Weights of a small GPT-style language model, trained from scratch on English Wikipedia.
Size: 12 layers, vocabulary 676, 7.95M parameters.
Architecture: LayerNorm before each block, biases, untied embeddings, attention and MLP in parallel.
Training: a variant of Muon for these matrices, 468M tokens, 7140 steps.
MLP neurons of a small language model. Each row is named by its layer, matrix (up: input weights) and neuron, and shows model dimensions 0-223. Each number is 128 + 24 x the weight over its row's rms, rounded and kept within 0 to 255. Numbers have three digits each.
Before each neuron's rows, "fires after" lists the tokens most often just before its 100 highest values on Wikipedia text that the model never trained on.

fires after: "d", "is", " d", " ad", "D", " D"
L7.up893:136114131105147106125131130119094130111126140175102099104105136145142136155122105145144117118113156125160129140154141132153123160143129110110143128126141142145097143083104144160145112115166117158072081092153103109130073136114108116127095117079105153093137113113119091140135141159117173128133121097146137091139175128154094101115111130117136092139149148171136134153088162095128094122135105117137104135104125191144176132106166119168107134131105142148117138136161163180152136132139170116148103133118141160135129095109167116121092134130114146095103152121131107131118113095175096172083162136141149140154132115129098050132157110093150090127141113166148128107129174107099145147140

fires after: "p", " S", " B", "ers", "el", "ic"
L4.up494:098122169108137142118117137145102171123097135182110075121161090114142104158110122149083144157141095094096144124132158120173167159122133138126134143126071149116127122093112121121126123137151131179152134134124125099100124128128115152107106148145152078147137095163135072159099104141129157109166098145107144148153113155148140142096122140112095155134125139155116105110121146119126118126176083124149098161166095096125157101180125109141087139141139125131139135133165109143161127195116101085127107080085146125095104150134117138124163140123116145138108126146105141135145141173096120132112125100111134126118161132100153197145171116148122130151116129143134132138134152121074125165135

fires after: "ro", "e", "ra", " e", "re", "ar"
L5.up506:104131127115118166179174134103114137135118122132117115142150139132182108110161118164167132135156154129156108141103142094148137145143106086165134105144160127148127109107098111130106128081119119142151119136101158137084129119142110166120133168129148130149104122195046090135128150145135094152085148120093175166097147106130122144118101088111110105118131084108082141148118125104104115130112142126144121133136135105141135112106128109086139144148100132120161148104138161112078078147127148157122124085112131110133144117133159072116130111161121157126132151126096145148159092147128119144131130096146147109169107115105163112145114129118109196114120172101127113099107166151104098131141

fires after: "\n", "am", "ol", "ra", "om"
L4.up395:091136152162131118120109143080101151122118116096112125089109164106148153128085162149131153157125116147134166113120130150117121118132114116098115147089135171130115093119125137129129135134156135175137128151090167117149149125078134154147143151104101157160111154155102144132087150151115146103110109116136076118146140133094168112105111116135145108146114139149148135156121080108160136106101144118076130151146155053127097143160150095138141160161129135143178078110130135113135125110130121152106143144099116124141089160172090102101125104176137170082139110118135133089163154137103152156140141090119096097095131144110142179117127131166101115142136098149127111163120094151117119152155

fires after: "i", "e", "a", "ot", "h", "og"
L7.up241:134155143136147177118114110149093093125124134151108112108121160104103147148114133124101091123130156093152122107125136136120134150147173125137145141152126103093103126105102104142137161072135144129103125126098165096140104080164091115189136158123171174109125121101131091098091141109114118109104136132066101108194123109147144124121126170112156151134128133134124103131094101125127079142180160123118132176117125135129144116173162092164083115188116108147174122113111136098137138111143133151146161140081162128124102128113112145126129167123164137131124141122130153155106103154129172089124122138177135125144153118149114118092133128121087131119133108142131148078109131173138117118137

fires after: "re", "e", "'", "ad", "in", "i"
L4.up780:123133122116114157172132117111105140148117156132092144118123159131145125118157097150157092151118133120111120120128104132094128116138130128157172108118164122139076150121144096132138113050141188138124101121135141154135106079130107140147167139144127143138121127121137134083127132145139171117110122099140093163146139149144124110113124126090134111137092136145100108128127165135135167119153138175095131120158082109103135139112169127164111148120127174145110135124085125113126084154091126157143104154122137157090119098133109157110154068110110092155148111104088154122137088179170148098136120145165096128087128084104131108129142135153118087113177152122108168142101127172110168101148

fires after: "t", " St", "il", "ch", "g", "h"
L4.up887:132118111130125138097147082135138112151119131168173127123201142163137126116113115127137177142133116105123158153114132147152129135103072161126136154170136064119125161133125103103154166187155122177139151181120099154150138152125110099122109104120093120109118101140100156139129120140128167172198134104141093092095144107115130093131134135101120094146158119144113160106152143100113143125138123126093128123090131115151150118123167085094103150120130090134154160090110139135115128127165112134094128119098128133104095177153109137134134150134138129093125104098129136120131140125122087156112167098182081140096131140104155105106110136144129141105121123151114132129109078108107135160113

fires after: "en", "is", "er", " U", "ey", "-"
L5.up139:129090153126129108170130138144124154146117138131125123158134118144167090151112107118121117123089136109070123139182167131162117114111121141133105141132127150163151153088088117085084130140178142118135127151076179115094101131131179100150098111108105129123161152134104100141117094182107118112115127144134146150124127158135144172065145137116120097114094114130116143165151163159138146103108124102138119090095137110123159094140140134105130147115108128152128103139163115150150096109115129105153145133162142122165131071156179111145127149112129129130160093116173123113125110125142116091126141160173123128090102093112127097141121160161119161093125135172115113152097107096113168105147

fires after: "oll", "ar", "u", "e", "in", "o"
L7.up654:139122130128157132139146110118121108121169116119153134090096149089140137129138148123137091171129139125139122110155132140072126104148131179094126150112143109108093115124117117143131106093095143170139141096135105132070118142124149149113130156164115098159073132188104088115136121152134147100099159117128184113104174142132117172148086136083144147161126120129133131153087129119130111125113140120113102171128101160135112124098160154173156126145103180152120135094173105082126125149117155149139159137126151125127159087088120116103122113166112132138122130076095104136122110136104155177141106115135138142138153082145125087189156138139094148110104120116154134139147129130080134143120

fires after: " C", " A", " 202", "r", "a", " a"
L8.up292:163075130119073142154136120119093122108113142115119138136091108113197112131129116161121140112133106173128115112142185128161103142105101128098130122108117122143149153129141166126162091055130119183143141093146136122157086093147151155143136115114149124072143110148177110140147131109097105136110092089114097147157081142155108094140118139151111166142119159103144133136097139151116099081121133138137141102137161135142122148124134162194153166140111163108157106117130166132144122132101166145153127111121149149164126086109136110069133108127111149169115105114092110138151138096120127145118099134094137133156110144132128156121141143124128120146143094142090155137150153097111126157127

fires after: "in", "an", "n", "ar", "er", "ent"
L7.up796:112145125141138136198169112123123157112114110127126109145103150081110115162133074110152144114128144113119146159126100127098117114148148115108092123130123112116153149158130109105172108075133097182154140117125131103140159127106114135108138154095147137173081120154144150142150086141161160103135135168136143126110140093120143167141094114100129113128159118132106127101087146075136169107125111136132096117135116103184111115126147134071145133157120136107153114088155100139140141114132096132090154127137133182136182134145158138099097143137114165108121145147085152129134120176122110143114078154172097097084146126130125157163097126131124111095110148110164133131106098126160151109127

fires after: " w", "w", " f", "b", "h"
L9.up882:140139114112132127120158100098155122114128115159143111121074120093115132141111118118079120165128137138129070121124113181147174141131109117131173111103088124157142128131162162166151169080142119104079121165117101164169109177131137097174105138155133126145124153141139104155122140148139172129161177140108126142101140145145092054134101144078149134166113141171101100187133120117109080108119083128106146119100122149124108178141084120138081058134119123135110143142086131159112161172120133157100121137112113141147140121137133142100103133112142153137161144109140135135145136133121117125113102115106099146137136132129133112149134128095127115149127143106106159151147146137110135115128

fires after: "r", " ", "0", " C", "ro"
L4.up411:150130149113125128144105154125148119089127113146082122127139112111143111111109110107072119133122114090103134142174161089143159113102126085120132093107129149128126113166096124100164086129137142098144155163134140119116139102144143112136131158090129119158141134174209115111093157136117144108172077098129100168139146145120145158128116117130111127116131158118156132167165151141112153102070140158121092132127146119107090135164145133098080129145122148157135123133149124165103136152128157129128126117172168154108124128097171127105135113113123138162104130116109118137156163107139121178116108152131115120115076140143130121105133102157171113195108093120154178114098121113131086161131

fires after: " B", " p", "o", "p", "k", "w"
L8.up353:160129138065149132077077093116127111150116115153125101120156123170141109170111123136095109106126109103150114081134103124121147143135080131104138107101122139111105104159113101137094116095191166162113179180124109149089123148170147105158141133128159127120155163138155098159099177080147125099149116174102120132125108106122156103162151133124089119131140142147140104157130155124130136172124135117146114116125108119141119163182133108093166100106114141155141079133123117125132093180127135143103153102118147151087135131117112155100139143145097126126127133132127132130164162085168103132102154078129128155139107108145147147122117130137094134128138105100141177127114126121115136150094

fires after: "it", "er", "n", "ut", "ess"
L8.up806:111119124182145138123153133122124105106115121135081122134091168140109108112123071106145132102081139136159177126119157150121163138142166167104119054109171156124096157132109096114094191159160160133098117127136165102143136130129157142147146127139126142133116147130143135148114140136104173169110124117118115122159123139162138126099097081174135117094114078118154093097106154145142079103113105134107145117136121113127145100120152109117160127111132126113137129151097128141137132082170158107115123138111183133091119095150125181136112088137166107126104127184093142083125150128114131119082136150163118123106130107113143153146155134134114118144130146132094105126135087165113130142145

fires after: "l", " ", " H", "r", "ra", "ol"
L5.up307:116177132077146104154104085157138169132115113093123099147126102155139156151098095121123122157152151147200145107108134152121106163128131132140177148144124107109131114118104134148196091127141149169135131097089086161117140086107138058130110147126145133139186138094108108126113136126115104094132139081147082162124140159103087140107153141087151119148147141138132126137115125139121128106137130120158130102149157105136119127107154133135105156126151129139140104160118103107157174100114113128090120147122130133153114165137166102151132126128106151124135123152105134120169146159123121159119103108128086188071149122123155154102143123161080105126118111128108127137133089106128104149100

fires after: "e", "re", "as", " se", "v"
L5.up75:104133119141100096137099126125110146137115077102158153074143171105115146113133087141128109116151100154151099116077093144128095130133128149095185120133153148059125143130156136172161124106086129122134131102160122131148132147129129112119130121146094087152157134121141112079097141105140127147138149097148149169107147116146166132135126122126114152123140107132149161134145127147128110164144157173111111118139147178143132132130119121138160112119079136160172113151145129085119123134070091161124128103113126144179170097127151120129122079130128145137164154143094141127129101144102122134135129123171073127146122068154111111101143103123079080170132159136123163111149112151137114137111

fires after: "e", "ue", "h", "le", " se"
L7.up134:091111133123164100177087130082142087130088112133123107132141140075180153163110123119122128086137102127113094119089087124170126130148119117159116147131156140077149148147171130162102167104119153110132126116082109108137115084152127098156153128180130110122116101086114127086115128121126145169138099119123153115172149095092139089145111096145130164124126135156127173144093086160151140163155155176148171130133117176145133118149127155153137115150146152120144125142160147117119130139128127142116100164132138147112132154117101099106111152183133183090144127102117112147121097142151145121154163142140149134148137103125089137141111123101108134143109125120108126072118120149116117151110

fires after: "r", "ol", "am", "c", "al"
L4.up689:172157122146152096138081137098133142108122119120122116121123156155126196120123154107120137092151132155113117131150117113146158159097117114137158099111110091140119129163105102118111172143108144117129134147157129168123101081097118166176092115151114138156117163131127121116111133173114141141121157144116093148147131151059156135160174169119100142135137150130112171153128106112128120127161143085143142137107155119077104138085114092130106071159108096083126134133135145133117117145107156145134098155144120172107153159135123095135126102149136171080150127115120106144137143113123151111112141158110108097111097130075155121088138143101123128170157128126149100171131155125075129149139

fires after: "ow", "ar", "ur", "o", "l", "u"
L5.up317:147162097178117101159146121130126112113136105127147144132133155127120113102144101093141148148132120143159110100149076151154131105157146110101150135094132182123153149115141110174085122111135141147168144128170104139084140194107115111089137130094100139144118104176103110141128158152122165103125191143162155111161102136139078122152086127132107146113106091126157110144101137121136149106140123160178145115178079145099118141144124122162105125140148106134082144156141125127127127115122127133130100157156106107078155135153125123114113174132125100155134140132116143168118131096144162153114131152116143100131120089134152169120103146095101183094122103117169145104125129119122129134084

fires after: "ow", " m", "m", "-", "er"
L5.up563:125102104150131148085094125127115166124132093103191123139145122138151131159112107148113084154143146106101099187143115187090117150144188176121171133158138123106158120127132120087114119149125114101127144116114139091128114117148077085157111154116127109108128127137129125127086129123115101101122148110061150176133134129135143108097153140097136139131124146136128147152119151119164131101107092160108132175129142122097088116207128136134101148112143161130133109151100097095116117099145117089130101158144106161119148125110121115154121147115132126163120139114195122134176125143164115123129136147155111126130135081128152130129149092123101155107125120156122140158158150130118109091080

fires after: "em", "a", "u", "ubl", "m", "ot"
L8.up825:142133126155148165099106065151147096102145127101119147111152142147107113134136127143112133172108130119148121101141130137166130133143141160125137116144116108135098114156155147144131075101136164101133122119127136052100134099161104136194135143104090102109167136092122115128125162155096133106138108140079085104144140153156163168140181151126126118131112099102147152119102134121165106080108111150128153132137147167143144188158144118129143102163133122146100174137127089109146093132111150134121128094113146177139141150116128098153115123139147115128087140074143117139158081130147108140146111122132122150114124167148126088153120118093078130111086113159117086123132126087100132141142

fires after: "m", " s", "h", "w", " N", " n"
L7.up659:103171144123118119097145136077113159125100079141150132163102118125099137112126123113090143147141132154136077111160113142151156121130121157075135126135113153116134106137112129122141167150179151137126122154102100138157129129172134162151145115119131170146125140149118149122110152151122116163146144162123190129159102138135161101114137136113113119090164128148152145137092119053107121132111117143165126155126120161135152142122088106104110076167142162124146151078125109122168152139145131119080146111152164158143123162132099095111090111162101115128155086095118141093135165109118133117113125146136159135135152120110077160068106117127147140135134146170081146157116146111112152100119

fires after: "r", "il", "ov", "t", "z", "in"
L7.up808:165118075113145096143128154148142156116143115086102155116127098115121119094143084150103126104112101123115182149165176113136106121123106159151091102132113095109116138100153096134123151117118127150151172157116115144152113132117130127134131117088067164139122094105147143135131149134137162145168164066139159111165119160101155106149124132086108126169139185119144116145119127161118120133108116140101139146153106120105103177124099166137112122139137132132126150137106109133107110108141149103080068134126128191121126155096110164125141146159141102110105161110092091119125111110154131122102160141122111149105083128133142120086116112172156143101134106167122109107169103154091127137133

fires after: " be", " in", "n", " Al", "e"
L4.up314:109126085113137144140106134144155184133140132147135149091156147173162124125118112114129127131095117124170066090128148172103151150082110087138156137114121138133124139137131124103149128140102137113115186130141107138095146141123139142105140101078099101154122139064129108156121134160140155109156130089135136135123102128146107088196088094131123117135142116137156164138156154125094136137135111144123109136159135137118131119123096139126097129113092127091173121139165149138107147157094116134112097159171122096141138097161152106131120123109103106169158171144170103104105122124143156105148154138096146165130080085146156153146118128132055121129132117124095127145145129096162115107099